From a checkpoint of a small transformer trained on Wikipedia: learned positions, a variant of Adam for these matrices.
MLP neurons of a small language model. Each row is named by its layer, matrix (gate and up: input weights; down: output weights) and neuron, and shows model dimensions 16-111. Each number is 500 + 25 x the weight over its row's rms, rounded and kept within 0 to 999. Numbers have three digits each. A neuron's up and down rows have the sign that makes its largest values positive.
Before each neuron's rows, "fires in" lists the words (lower case) most often at its 100 highest values on Wikipedia text that the model never trained on.

fires in: "it", "she", "he"
L8.gate850:535516503555480468536499523507515504482464502509460494486491492483434486507502476510498456516508464496506473508467448473499496519485467480524476493521480528501465518520498498480531498533521538523562485489493476461477467474474485474451536535511503500492463500539508508510477461477509496498
L8.up850:541521476543485489497515490494468527505522508500497503469522505489518520494489514463530515534477515464472505490456524487511491462496544417517477541528488509497454501488504480489477462538487534506529489473475517505519497505497483516505471529531529502552481500504470488529519498517485491497
L8.down850:459498488506488525476506506498490501493473502508506530485484480454470498497459482496532448512502453562485486505472485502521496456531430495469516516519474512498499525571508495487512485518513516460501494500528497536551495562525509504506546489531486520525488491509539422459472475519511538506

fires in: "the"
L7.gate363:470541510509526519488493522487513537487472512466481508518492522448497521511494478472490497491519502493521538535495538547511522517538442503484494451523485560483507509500488488496467449465516481517528484505517466472489493510504511505498511493462512478524516463521503501523487498530457486460
L7.up363:491478426506498491455492484503477498481490477569509482503538512458512528489504473509510541466473500534466512527517479510473485542504451494549474479523517493476499508511473475509446454499572482540525516547508490516511457477531461518520490497510513499479471499486484470547481571545498464486
L7.down363:479468484500448455514459523490529507461500531494518504558442508468498483511507504521526480543554506485472503444497524492502527462523481456522481513533542506510502526500533483526503502502500509522535506524529511511480499475500479520484539488540524515512489488496539472464525493485532493515

fires in: "of", "most", "each", "this", "all", "many"
L8.gate560:472479481505530480524502509535488543486485490483490467468499511479468508534507507523496505501539455442518519512483507473508475552511523491480489489518513490512507552504507461535486499497476467526532478551530501506495513532534497519530498500506489490496476497454453467491440524520504527481
L8.up560:495531519499506504530492491512504474489460522465516522496498510498509521522473508468546505465503505449499566490477487528519426544494445512454526483484504509527539516463516495488455515537519498491484515526512547476485465506477489498498488502485502473537490497457430483510504493529469514507
L8.down560:499475490518516518470514492482501482491532528499479442512465505524469498484524516498536505503476506474511502495526440525500489488554472501556474544484457431485484516472474476477548526501520517508526502528513481531478506471504487514527500513491475499503509528508517508463478471471516453511

fires in: "and", "was", "which", "is", "the"
L6.gate857:441563488536489479507506499480506529453474464508516482511470506513499494516507530503551502503501521476530522513524480498477459503479500493523533488515517487504519497499521531546507500483537517495518475456480498475483445486496521495566534466503505470496501517425506457524493479460482525498
L6.up857:516479446510489510480485540496470498491527554510487553523509527511493515477507529472506549461546528527481488526475445420537478535487507542468472528523502477526525504477540508464494499511509531506532515518484487447471480452536510491492500527519496541507497467541483508474500488522527517487
L6.down857:488538501520522490500523512505479527439513505484536422482541467516494534539413524519504473495498458459460493476512513517479515489539480502466505523478511515462452523494528482497505479542515483496479539516483527513483493534494504465483535526503506495505495515500490494500523467519440506523

fires in: "as", "the", "a", "to", "on", "part"
L6.gate186:498512515484541481489501482499496519496448559509536546495495498447465509532506501464495497527512492513509488493483497522477542465496494524496504488494488511543519493464532509514499489469498467516522448477497515497468476505466514473489561505493514502551516431479446490494478492513503460464
L6.up186:463480514490501530496515498520507509451489496517532464479501455533502479468508517488489529476501516533516485502418536504518465530513496510491521483498495477479512463500449524531515492505516496471485516527515513499491451531472506514501474525464482529519480453497507438511506477478499517476
L6.down186:505491501505527502537543484491504475470516540479472483486563488491495500511510492490509500475474503459484496510532503528479488521515486483512439543440550549504477490518566494495491445501510506502502506531542459524519515517511504522494504486500521514500488505462502529485538444484548487508

fires in: "of", "for", "on", "in"
L6.gate219:502540485501507466534482484478498543492506448534568459506493508460463516571500516518482510483475510499480477539492495508510548517484532487502461459545555520527525498511515524516474505495457479553529464484529488468492534503506524474533539477458534483514487495494512536475492425493439499493
L6.up219:478524451493497471547532545491528484472520475544514465474491467499477502569492475498471513509515481465551468479504480528514520489474529475488512463495557505516499519499542522516490477509451516540511486503507477498466485475536532502530490517491507494537520521495512512507510484518493487514
L6.down219:505506508518504448522471505482484489506500479500455504473492514500522523528519469499497502505491531475529497526500482502535487483533470486511427491504484496462480466483511537504545556539493494510549541504511491517495498521516528474539456494474474523539510531503505543494449471498554491505

fires in: "of", "institute", "for", "s"
L6.gate387:485515464472550503536503494497547534492512476563519521489479493520480529532501498471457496520470501459515518497521459463510521518480504515509483475533517490510504506521481510459511467486508477494537457498505458503542489477483539522513559485501485491559546462509465496542468536577482511469
L6.up387:488527520493531492484480511537500530493517519570533504511480509520473527511528515518496510506490519465490548539466468514487480495527505472465488486524527540478490492534545530553478480490536531491511495485479537482503485477506506492508437514473515503524519535527468512477525463465477520493
L6.down387:539508521545453505491478481496512533536489502489481493494494528494512531515527482500466517526500526489496501477497503465504523512505509475516494517518538505478489475497473534496511540506497514525533498486495466518515479485473515448533489557529477543515498512486511525479503530510493515491

fires in: "the"
L8.gate1192:475493484532480471505457507481488487481500506498490535492518500533496531472483492527523542500516486477504471555461488470465508461536515545493508467520524518500520482444496513517492486510514454534443533452512471483491453526482518497500591447493502488502506537515482527490483504492470462457
L8.up1192:468500511527455518506458495475506496487516450459480514516512534483525531525556518479482496527474465513500512516498475454493492488494468487505527502476529524471489522490495526492477501504496503553500538529481488468499519447481519460491521462490479503457507532537460517545498515499492499482
L8.down1192:505490502509488493502470475515516519462515538517485566547460495502485482489469505487539482549490495474521510499520507498487504510554481481473501522473474463510497439489516492521494489506482458481523520507485534510467471528528523548513475499493567518526478459522513469491495543459516525503

fires in: "an", "the", "a", "his", "this", "it"
L6.gate396:509495487520483507493513537496512487493512496528510482526520475475481495501507500500507476528487492516478566512510514483523467493517515469513466483519505489473489533530468530485503535476515464518538464479528459462536448501533493473562505477539541493540512477506478510499475489487457465475
L6.up396:543436501564520513484505521479479504474508502525498495504497490472514512450533496497517558490505531529513482495438517510492486434506438478515496522511466487503507484477498514534501514468499503462486534530479444497472489547546477529521496485530525554548514446477457511546474518467507493492
L6.down396:491523452445506485460491504529578499488476489502503540501475508535499491552502532465514494470492478540484489463485518481516502539532506518512492511510551540507481555491537481482471496500504496506487530496494520501512513500519519508506537510513533518510441472521501479490567487487521436509

fires in: "also", "and", "the", "later"
L7.gate39:480517468578501430472513503501466467489507538531502488504551486453489490485449538465532507530470467518507547514508492486505482475497454494441487478509505581503503523467494504478474468472505496521526535467475515469506502482529513471521502479495508490540497477510503476533495502498460502462
L7.up39:492478493527457510503472491535505476469521519523512505515541522477480532506531460506529491474508520485501496514450491484525470517509499534493474471511494527502524479486448523533527529497542510536466468507522476469562462519522515464469464487430519506518475515497520516489485478526486442501
L7.down39:496532485495498479526523498497519475488456521478497475485485483514460509521463533499552500493485515529457513520510497550496504523531499559520480500478473480510474465508546481500469488518510528486471473487472523499480509525477506498495532497496518489518495510514493482458530478494484490545

fires in: "was", "is", "has", "had", "have"
L7.gate879:499537531511496496497455480501543486504490473514526506508496509486454477528505503533526483503497454500492495499462495478510462528511483465500477519513509446527462522494520511518468484480510439473524535497476472494535497471515513517500545501490537475544440465505465489468471472495486480463
L7.up879:477499494546469511499474506516476447527531519535493503481483494522465488512487506503529498544464483517450512511523485472518473468511492521493501467494480503496466520511504499474509421487495478472509531517515467466525482534510483492538543462511522539496517505518486486501507457435506500505
L7.down879:469509528491481499473527456495508499470509475468506522514515513502493472513489471499507489519494463477448482502492519454497510454559497505468479505490514444499482497490502446522512514512493457513483500526503486543478506516519489477489502509506487469459470497498531483459501488490446557510

fires in: "and", "it", "them", "her", "him"
L6.gate385:509537461505509500531491492522507490532494489521521518499502523470513553521487502492506520476494503487564482528513511500483458436519500470507512502512518474557465495497488512499526496503472509516482553460519494448459468497473549515503497472475549512508474506499488468503515498460492471487
L6.up385:520492495477474549561507509578445515509502496505474500558458528518532521494534544497537504482524477449502486500492539474494483469518491523495488470499505490508497501485522498532491487470476496496507518522495537484511468533487498487517497526492527508470443495485510457522468504512459501524
L6.down385:516493525515484503510503522502473539570539511505508501519570512507520515496521472539494492468475471477515469431494527525516499499509482510505505523520533485503550478460513465485517495524486521523529508471482479491495461513523564513522492546477471525500509473506452490504491504503478530483

fires in: "to", "as", "time", "a"
L6.gate869:455482483514482472519519511483481524501485532498542485493541482490528455488523475458575478491519489495493524501479515518489500500474491493486505482528516475461483508523504511503478502502472452486484469489537497474550455469519468534523534522559482490507524462486483479504485471508496511496
L6.up869:457572512517470474470504538466466546503474497497523493493496493483523509527524471482512463458511478509502544516482500494499496526539510563503511490505489515469485506519504505490486487489468454500479498526544523480545494537465510533485549494526459543539515489521485500534476468495490458501
L6.down869:510533526483485492477489498478504494537479493488491499478484476527472539522537496476496524514485531511482529525499519504506502477442507462477477481494503483474499479493520506475477489496521495521548489421507516483442494472483509524524523517499471512482470503497523484505517506488495473514

fires in: "became", "as", "become", "the", "becomes"
L8.gate1434:495468490529490495506465501500510528450495543500506508538511470505492529536463523501514485450541466469467502486456496430525486503533462490558513468493533493493535461507504502519515493504496486532566497475508468489504489480461464488509509513494449514487489512485509475507495516504463536491
L8.up1434:506519487478457482531506470544490484534525522502487519466513517508460484528498481503486492498516498528501502529473479477467492478521480491511479534477524499553463470480527492492499487490501516474484508496534456479475517475514529457498493521532470493478507510502485504507501458449515532502
L8.down1434:490529541511552546512503507471531533475521524499472481481469508510466505533524497502509548502485496469478524529496507491480500507613518492510492542448510477511519507494478452487460471526476490484506509530482503519509432529491523534540487498485480536485527467511493539510509507487505483511

fires in: "the", "french", "spanish", "british", "two", "austrian"
L7.gate1515:479456506482490548495494473526474510488471521515524518490526491488525476565482487494511478525488513531536529497495466475536532507499498518501507458508498491483507510479496475496481452480504460528495541447537429457493490528474508505493486507513506471528482542482481502465436494475482523477
L7.up1515:453515520509516512472511474519485502438497539469494469509535517533509492525458511480492511508521487478528484474531450484452524511512451470528514514489514507483498470549480452470479495501450502532493512502476506478496520537509514515508461569481483510500507503491505511525446531513470496493
L7.down1515:484512468489519525475476522534497468476526499519501518491435480484499488498491519513468483545555530515511537456472531494511526487614515522511496532484528510500474487529520482500501497515493504494472542443504498509515547515458508543454458457491443470508452497490508514506493523502514472497

fires in: "the"
L7.gate1001:528503495488530529482501522492483488461491485512508508526520485505491526512500475511492544497467507481479526507468495494497528476560511475493486476528506480432509475492442515487465464470501515497561519509537481488476470492471495507509524493517525504532509489487468513517505465513444451481
L7.up1001:460474513519494535481515513513517468514512484535497518505489535525528489477489496481487491492483481496506479505475474509512458512490527488507509491457505534511476524515520523460490524493475502490456501464465504509524499503488528484498508430518491473481456514534543495501501487477468515490
L7.down1001:495453467502493497469490472483492511478506467494460486497516521473481507502477519484509506541496501521519491508505511523470491513539493491498489444483521456464510503498467457528490518479535472514496510569511493511451496481535500488516513544453488517503519505534467515502504509505486435472

fires in: "of", "several", "two", "during", "major"
L7.gate1013:439490498511546481506520447527512523462492496482453548485535463504473475498489517478505463502477499467498532456504501481489463502526496501498506478518488520483523482465466483529490487565508528539556537495512494509462502495482528515495522496485525496535513465495472524508497500477535538484
L7.up1013:491447528480518525482493497520514477558496501497497562503498507478506501509468496503511450541520515493482510492497479505511482537522497499481492489555530507507508528477479490479503475484471520506515531513487487514506481531478472534485472508492485517505508515481470555510471523521488539510
L7.down1013:472524496478521517498500489488486456495518524491498471469496514465481481510523509485534470536503496506559510523532514516431439507620505521476527494509498468491434518486496511518517457495495489501488517485536525480512495554494508524483519560521518488487496485506509516516501531463528460552

fires in: "the", "my", "his"
L8.gate643:519477516436544504501507460543514511471494486507534534477532490478479511509541519488520462512543501528535526472496509531478455456529536531500461484512495472493504489487521496521508459499476466495551470497504476478519514535497494492531521504482526533599471455472465503482489480502478473487
L8.up643:493495470457490511485489489496508477532510498517506510500483496464537489505525511532485550481479548543479511512538513512539503509491507525477494496488470516533527492524457555525488511511541515444502489498488510522505523490465500503516491447481508507519471489507477467560473506528568488506
L8.down643:527515498491487516517465471493474502495509501533478490457486526443525538486495484555473498470503492533492535500506517545523493472606517494517512488535480496516516465495487498520490476532484478476483474511500521455527548507501509468486430520463529530492498517498481459460490478495438546542

fires in: "the", "all", "been"
L6.gate728:521481521512523509500506486492474468484508497522521517527557468470492524504481520478498506493539519545532474520506535495494500516509468495506508486490520503510496509497485474476546545445516508480476480506479484483437499505462498467517523517504484539471524525576496501479469477488466511489
L6.up728:528504495492513470511458523545485470497464544505466511520490481476523489492517489486460482446510491512507499487476502495492534520516510516518560503486481471480473487506465483524523446485484487495486519533533500491466478537496532463500500533469448509494505493517484521485485506514492500498
L6.down728:535533486522521508572495490503484516492497488497446498454517518503452491492493523474513511503471467483483485452538485494492513518552525487503475470496499505510494451459469440480487498520496497504523501519506541462472441540506513549497532533440521522456509487506518508476491527474512524506

fires in: "that", "they", "it", "she", "he", "the"
L6.gate124:518514464524521507489446518504475490442511471533509537525521522483498495505493548498480515479497573493491446512514504526529467487499520458540499508505493507512455499511569504514505539516496528510556517471470485478514493480548496503511531498468515503492479499511459496523517425504483466463
L6.up124:538504482519513486499486509504507493523546473500517515500482512505513457529497525532518476495550503523483472546492438485500453466501532510509505432479513531483514510479498512550455456473484461462509512494499495478504456507502523507510449524511539498524480496449495495507499493450442490512
L6.down124:525501469509508493530535510554480454455493485530490494508447498501473480484503525478527495502470487462520536452531517495499493511623517475538467487416508524503487493488499521489496534518537469477502473475488511512491484518502507485486537512531493517474496462556526523514501500532500534508

fires in: "the", "a"
L6.gate517:474478491534517523461472511555512454526494500472497547558505503459505494485509484501522467483523554518519502493499470453433455481522517524511442475495500502500527496463511520524524492520511505494455501494550483481470512514451501475545510483511511528511497450457483468495471493477475482489
L6.up517:487488541497491526473499523486491521475481522476508474527529490507537523493480502493484512460501499453537545530506544468501486506518429460444493540510514463472491512497498524466473531466529522503503476520447500496446491492529453530523499471529507442529523523505520516509504544526499505455
L6.down517:503527490505489504521531483520507475496519495476499492488544486521444505489496479485565447508507484535529473510484486477481490480521468489513479532446523505485486453432499471524522508473473472529524523507544490500503485525481456544496522532501527535480504529502492499466491460475530466465

fires in: "as", "after", "when", "by", "before", "a"
L6.gate1266:501511546529496522521481515542513512520453517540528560469498483522488490502544527496465501547516501456514542513449485442510528529487540490504507472524504547505500504528482509514495455505525448501484516500477455474524496509530521486574515500488486478561462481528442520491489496460469493464
L6.up1266:507514506473525522522491490520441437540454525508520495452497521454491493524524499486522484494484488498517522528506477510498479521482532478541530491484458520486493492533493510491467474509469523475501461486485482480493475536506470494494508479510513491478511515498482477496495494487538548462
L6.down1266:511513491533524493538526503462518513456531497545485506494533527508479517485511451530463527501465480482516524499535515500544460503513457519514472491482504487501514467489497520496507487559498517516507498508520534488508470507498542452482505530492515515506511523477525455520543540489506431547

fires in: "their", "the", "our", "my", "his", "a"
L8.gate1042:488492491472531481428483469513501504541505536483513523517487541465518502502513499466474536515509486466516506484519506482511458514518503504475513477495519524502505450479490469475472523483494465492528477495506482469518519473440495507494515528453465526565514484457506513512492493510469473507
L8.up1042:471473580505496508519479480497454521495511458477516557492489511506493528497504480509465526474514486546519566493516515494542472514526503501512522469516484498524496472545466532498482535502511484519526493495514459522535476522483450462494527525520474517517498505452470482507487499493483487523
L8.down1042:479485496509488472510523519494521487509531511535508501499512454489504498497527516538515496520480517537518466498514520479517545449653502541487480510481496470517502486498444483492548504490488453508481463479471497497480486507522510512489542481497513488488504528519512530505510525534478481515

fires in: "a", "well", "an"
L6.gate478:469523529535529488468520454503508484473452467508511484504469475492457503477534479482529515494541514509485527536460539476528521483547487516512535462536508520503505512516501467503529518500575480510516538493511496476477496477494509452515511488528500486527516502520503513469444461473486469472
L6.up478:547485499545497505482475491500468514536511492479564496491477528519485503475520489513499531493475523546507524521485469543482495494488520533494474506523482475525517574523537554512466527466498514492468531513482472499552499447504514468513488527516555505464519523514535493526457530512525497523
L6.down478:479498530528485496501499438487499490485512502485456489538534473500518521502494480483567515523497508473473504453488542510493517518549477467540535502514497505474434486546476483530491502536474524505523471529452532513488549530480469512520471496517493482511520536513491480521467473519508518547

fires in: "the", "a", "with", "other"
L6.gate1164:493501517488562489478488475496427497522471512510515541472469468503521510496526487496479439469469466498500488496508520481499491451524518495507507466516508494511515512487505539489482512489515516497479553484510493448500448511512486499500511526509514521521488452489471516557479515463515484509
L6.up1164:476469499514501485454499496462543533481510507543512546469490510535495530497514503492484502497508496479523515510512507481497478507513498493517494509488517455494456545484508508465463489479498478481457500509478553509501504520473513488469493492513535491471500499503510464486494517554494510531
L6.down1164:528513502494478445511497526554479457493484515532526526480496482513465503507490485525521496521478512513501483517498538482541506523561501534524502503514540516515498480535460505476529486481490467516487522492501450513498548488506498500511522515491434511518446469481516519461497516468476497543

fires in: "in", "on"
L7.gate997:472525515520504497481531480448512513466522512525540513521550473513496513471457520509477486491486479493503491517481485504528487483478478533531507483522518504498535483464485513501500491505519462539500542523534483480474514501467486482477500493505528513541472479480450457484468494442452457477
L7.up997:503557470483524473463482496533494479514530439483554524479501500528508515475456504501469486453465510560498473519489464541545486499521519517516512486484487497471502506464500494466468502529526477516461504506490505513491476509506514505495518506505506536496563530521501481543512500563440472492
L7.down997:456516499492488538523478536506501483523544510501484468502491467518494497526453508507407488523490500515521495510554496535523489507488479485517491499474487516518511524477513470514454523513488520528531536514503502514491496495461509483508469529503499478515475521481478512477500522491464466535

fires in: "the"
L6.gate282:458497491484504492469452496515479511518481472513551537551484476515513515475487468463485516461519499505532479437501506444540488563502521493495543467508500533486515513485482498522469480492550477509474517523515514465454497538529498493537465473515461496510525471538488486528486512531502496492
L6.up282:545511509496500486482473489498531504471461453482534574494484518517515517512502495501516493469495501478497459472511490510484504517510550442502463471498505475525474544504517567476480552459523464442500534517491459488537487521493509450520499523502490511547506463504476486523485495499501476500
L6.down282:487519505499507483490519515512456479500507495477495489471465479520494526483479521516537486505430491503517484472510534485524541506573566478496439486464535485553506480492468490517495482525473531514473502509499541503500511494529518487528521522464467549495479484533494465486511469465542498434

fires in: "for", "by", "of", "from", "at"
L8.gate813:508441475495535486515489499508510468435512510518510519469478475506452471490484521500515505557488456505521498462516459444490497524462494472551533482515475523474487498523496525509545505468527497494491527499500512493483495511486495511544503541518496531532486540505507487516479522478534496495
L8.up813:469490517456503480463510515479499496489529499505507548517506496504508486503471492544464482510472499457509542467532476464512461553486489495534507492491492511508527501490522502466552518455549480499501412510483514503510479525504496511506521501535548494507500498502531498523493538556494531500
L8.down813:531492506553488450455513484486513523506500470516514485494526486519486489501522475490521481483523490541537494500466542485496514451524526513525496464436515534542523537473477477490523477480484514472521521477522480482487538508523516503531549486530525521471504495512522492479496473483500469595

fires in: "in", "played", "worked", "playing", "during"
L7.gate423:461526517504511449519522505461523502495553506470491483526538441437498489500453506486480497504502517493528511466497473503500472505499535480522495534511468438495517501474521503518499505487465526508478496509469468503475495521514474488475502501517530518556495505507473467518505473458463465475
L7.up423:487518516506517526538488501501504464484501483470492477499505493502535518541476510487463489496498504460529490514481548522515514485474531505471438510512508520492459495528513473505474449503533486473527491470503511516447466486549468516513486489498524491488497473468503493518493490519544479494
L7.down423:485526447464523494508491485508495513477464519518487499536498531486485493532521492529522508530480514498491492507496508544507468495493513473510541524515511534498503502546551493499523494487447512485470518454527525489494527455499518484464499527502472521519496498444529486514523520493509495471

fires in: "the", "this"
L7.gate1476:455553511500514477485503469475497519487474477499490501513541477470492487489472481501581492494539498495526475468499551490512517483511508449512501501502518536470510492521518494471472467553518479482505492452506446482479477509487550521503485513568544492527478457507488482491468521472466497473
L7.up1476:458515476489474481480471515477479494472497477508501527513507508496497501557503442445554493536542491492451498518465517497479510484521545470491508513521468495476509531504517491476495496502503487520516512492472503492466485537510509467515517535491489451515475510448526485488489514525502484483
L7.down1476:498487516544479485508501490490497565540538501550470486468461493468446516509546516534524482555522517501514477452520508487493491477565485486463457489510502545499515519519500522521483497527490507504496527495492506488459504503506484477522510488529530507456505475494445493479468482495521515478

fires in: "as", "since", "which", "it"
L6.gate1300:431535517534483446531504533545484459509516488507501495501545498437487476545491517516517472513433518512505543505468445495537511486473511496500502529522503447496463510488567505515520509478523459491496504471495480486508457484527505471480569481520499466501481493526524528453488478494518545486
L6.up1300:530463504563489465482513517476495522515477466475527546509533526493459452496494493505531492514449516531463483494452461493522487520465547520522491552522493469485477517515492517482510506516495491495510509504543489519540478503540518482584505484505487482471545476518486525484487531510488505504
L6.down1300:526505464507514525496510502465477503472508474502513487479525488525459482538464458472508519456532489494477518497495504529436519495532505509499485494502490477511490483490547517475479540487549461511522504506460485524517521475530490546495519543504541570526467517522502460540502462510471521575

fires in: "the", "s", "to", "first", "as", "of"
L7.gate1182:463565482486477501517531445517512478485459521551488506483507501499504521507538500483548549500502497541497519522509493523567499505508516438516502515502540509503514492512506527462517532459510466507540539492505478477479506498527487461486488508497486454510491458483483459539477479483502478486
L7.up1182:554518493510487475541518487493490495485512509503490496459517491510477544482496488496557507480508492502527487525489499505509516540521453510497480467529536516470438468497509462530514491507513522523499497497488498511493530543469490517462498530476466508481546505524479471532511475478487484503
L7.down1182:513515520540460532525525470481516514520460495490517487510465505486472539466532481508558495514522511487503552513478515462470508483489490493494461501496516514469486462498514490482523495514503477560512467492466445487480497491469473485453550471529493501494516520522491484513446487487520511483

fires in: "of", "for", "the", "on", "s"
L6.gate825:490498492484500511487540492555488546449481518532517471510522495494510523519528474457526458492469475504520529478467525517479520539527484475481521495521499482501490519546476466493503516546523463499559473506488460485461501508521525484556468491493503503512479488514503439528475499535471498492
L6.up825:481465451498504538507515474538492511492488526496534509541508506508480517526536493522498489511468496478511537464478479521509501521509502476455529505475509514500521498506540521548525509482521532438520505479474496487521523506480498475519472454479486462545462514510518483514496450522484472494
L6.down825:537486484479498468507459468499473480554512524534491523485489481534487510493515513500496520468528503482461447530525531499502523491523509492509454521498500487489522507515432524500531481487487521524497542556513490532447504495530505505505496513487500489482508522511476501483496513519466491526

fires in: "the", "of", "high", "at", "mount", "a"
L6.gate144:477476489529526516492448519456547460534510474536520495538461516461474496530502509532457497510490524518536505509541500480532518497506516511460517527495512482535457472470502516531486497485507490522503484528523498480483451490484518502516495530516492517465458475519478543509488479565487467498
L6.up144:512486473466482512508505494527511523456482523489508542489454488556478513506477537514516464567508500476521535453467505508461496482531542461544492447496508477504461518492452506482504477519495499476495482506556501502442515535515519462472531484488497493506452517477523478517497494449480511536
L6.down144:484469488485484518513461514493491502506487553534482464498486488520498514524486501454513481505508502458485509474518479504499545515489500547502534538518516517491474496543544473524439491509511500470489508537475525506531502506505507515517499520522536471509513512531484518532543507479503575539

fires in: "a", "the", "by", "to", "an"
L6.gate159:511504502488508532495548455472491517471475484539548497467483494494509486486507483496521494493529547462506520516450515483502497499503489545484463461529501507503479511496479487473506512459507492553528480494526471484508496485529480486487453590508528479525485451523513475502490474544491510496
L6.up159:483521519503492485541509495472467489482453515497518531508436524492510524514549486518512476513495473493486491537491502531516492506530473513494516481487469550481509543491528492490482517454471482530499512516501500478505464482524536513533532458576525512481519484466473473518483515514469447509
L6.down159:557520534495509493534497530500474493514513492523537513499538509534475493487507504505479504513448484519467519497458488498538495480572498523518481502541493525490513486510487499482474478478481547521519462522496490479508540503554475447495495499467513459508532486537535478478463492472524490493

fires in: "s", "the", "his", "out"
L6.gate1445:479504484489555529492497496512507452506493526534512505496517496510467538516538461537490537496469516545472459530490489528504454521528521489496456470473500487467519485526544503527524504466511472511525476461493487499525495510497504496530487506503508498517485491524481469524447454473467485478
L6.up1445:487459523478489524539471489492530493500491521507517494481523502480504527500486467496494495503508467485512559466524510524495514537516499489494504534500490512504522502510468485521494524460485448505532487484490469485489511534506514523536460515504474530531492523469503499526480512517527475519
L6.down1445:528503511476496490476520508512521474547514490525520469497458482485502478484522453536486491571519497481516467524504497506516503459523554477518459567518519522494501524499465494535515474508528483499487467552453452477481532490533535487477505451550526472538504513467494551490534507515542521481

fires in: "of", "for"
L7.gate722:483476478522532498468499462536488520494479485488487499488515481486485494496513525497530516491508495483534524451518501486492480502523502552552487460490487490493481517484547529499513481453518502502553546490520504496486449530489516494521536517523534530502516482500457462501494527509478532472
L7.up722:467509478480467525474515497512525495515474560505493530540502490486484484488526483502490505464543468484508514496509544491446457517504519497542500494523499534512537495451507482496510488487489538502468510534533500514448493502512468552488458484487528504472509509458475515541507520542543543495
L7.down722:510487527520528494553482498472480492493537498501517519535503491500494448493512497519504478560501521486528485506547491505457499478671500511499513518431521477514506527479504474511491500491472536496525519497527498509515479485503522505497496482501508473519492484496510478482493513489499491583

fires in: "and", "or"
L6.gate42:525505482529524450537493483569495455492483520503513545507502519474510490503500548511517494494501482468493521515471540477481473538460486525507486474478508511519451500525505534491509479491500490454503518468529509440535477521522523511490463497504518533478471488544469513505457487498514496484
L6.up42:509544509498515524520500515502549505523498517483461468535491513466508489489499551498524524457542470510502534462484487476489494459477466521488524551517498507491509486477477498479521533466511510492490544493504526509549522478483486499547460512525541515470491536554493487488511466523466503515
L6.down42:520493480463519486528470519519526508516522523494529500503498475534467463485473449467495484533505457485501473463478505499514506499495507510481502534534501516473517524515488476520482477514499510523508470507513517477421496500472538516523479524491487496510500507510490475537494500516538507541

fires in: "be", "is", "was", "has", "had", "being"
L8.gate606:432487508504526500517479500524533519475481491557475528536470476479481476518467494516522503479490443514510551468465458478478477509494448506517507457503488467541504497469490504511492492521513452490531502516565503490474511481518488474555555510500536526522521470530503509467474466477484536448
L8.up606:503456490523493533500486499534510491478529501498476525518480496526509470518467510527520502516473493482474470489544478453479455514506492483503496484499503471553485525480504463498522490496521495509509524470421489467463542493530431506509526480547545505499480513534539505516509477503510511494
L8.down606:498505521511489480494492527493498480483468548523558516497526520511503484552473484487483452500510459496477494475485501490462528509593479497514491513456469451504513504513504497487514473446517451504505472505509519510515492481494474484472516520530453490484510523479504510522490538523483491605

fires in: "the", "in", "american"
L6.gate1457:492489476520495501487574457511506510498507479523511493508537496487489515512491506488533518468493511527508547475461499485511467495514529459525564544481511465480546519499516479490454504494512519487544487480460473504463529521490513471471506535509502538539524470490462448472470492508495547499
L6.up1457:486545514523476489492515492488453532444529469498474512482524486519543524502492487487461536492478514526501497508471480525478508552504489479481566479505516551497472504554528485522485504478533535504559502533512522518490512504496494498516459476513486513570497504501479490536489472538482506487
L6.down1457:503549492484483473560514507539494510506525544496489488492480497502495467505482507471500548519473507455505496467523494556516497470531492497506538516528487500554467529527525509508476494494494513541465513532493506495494486506483490515474487479518504476498502489488466505535510491525534498500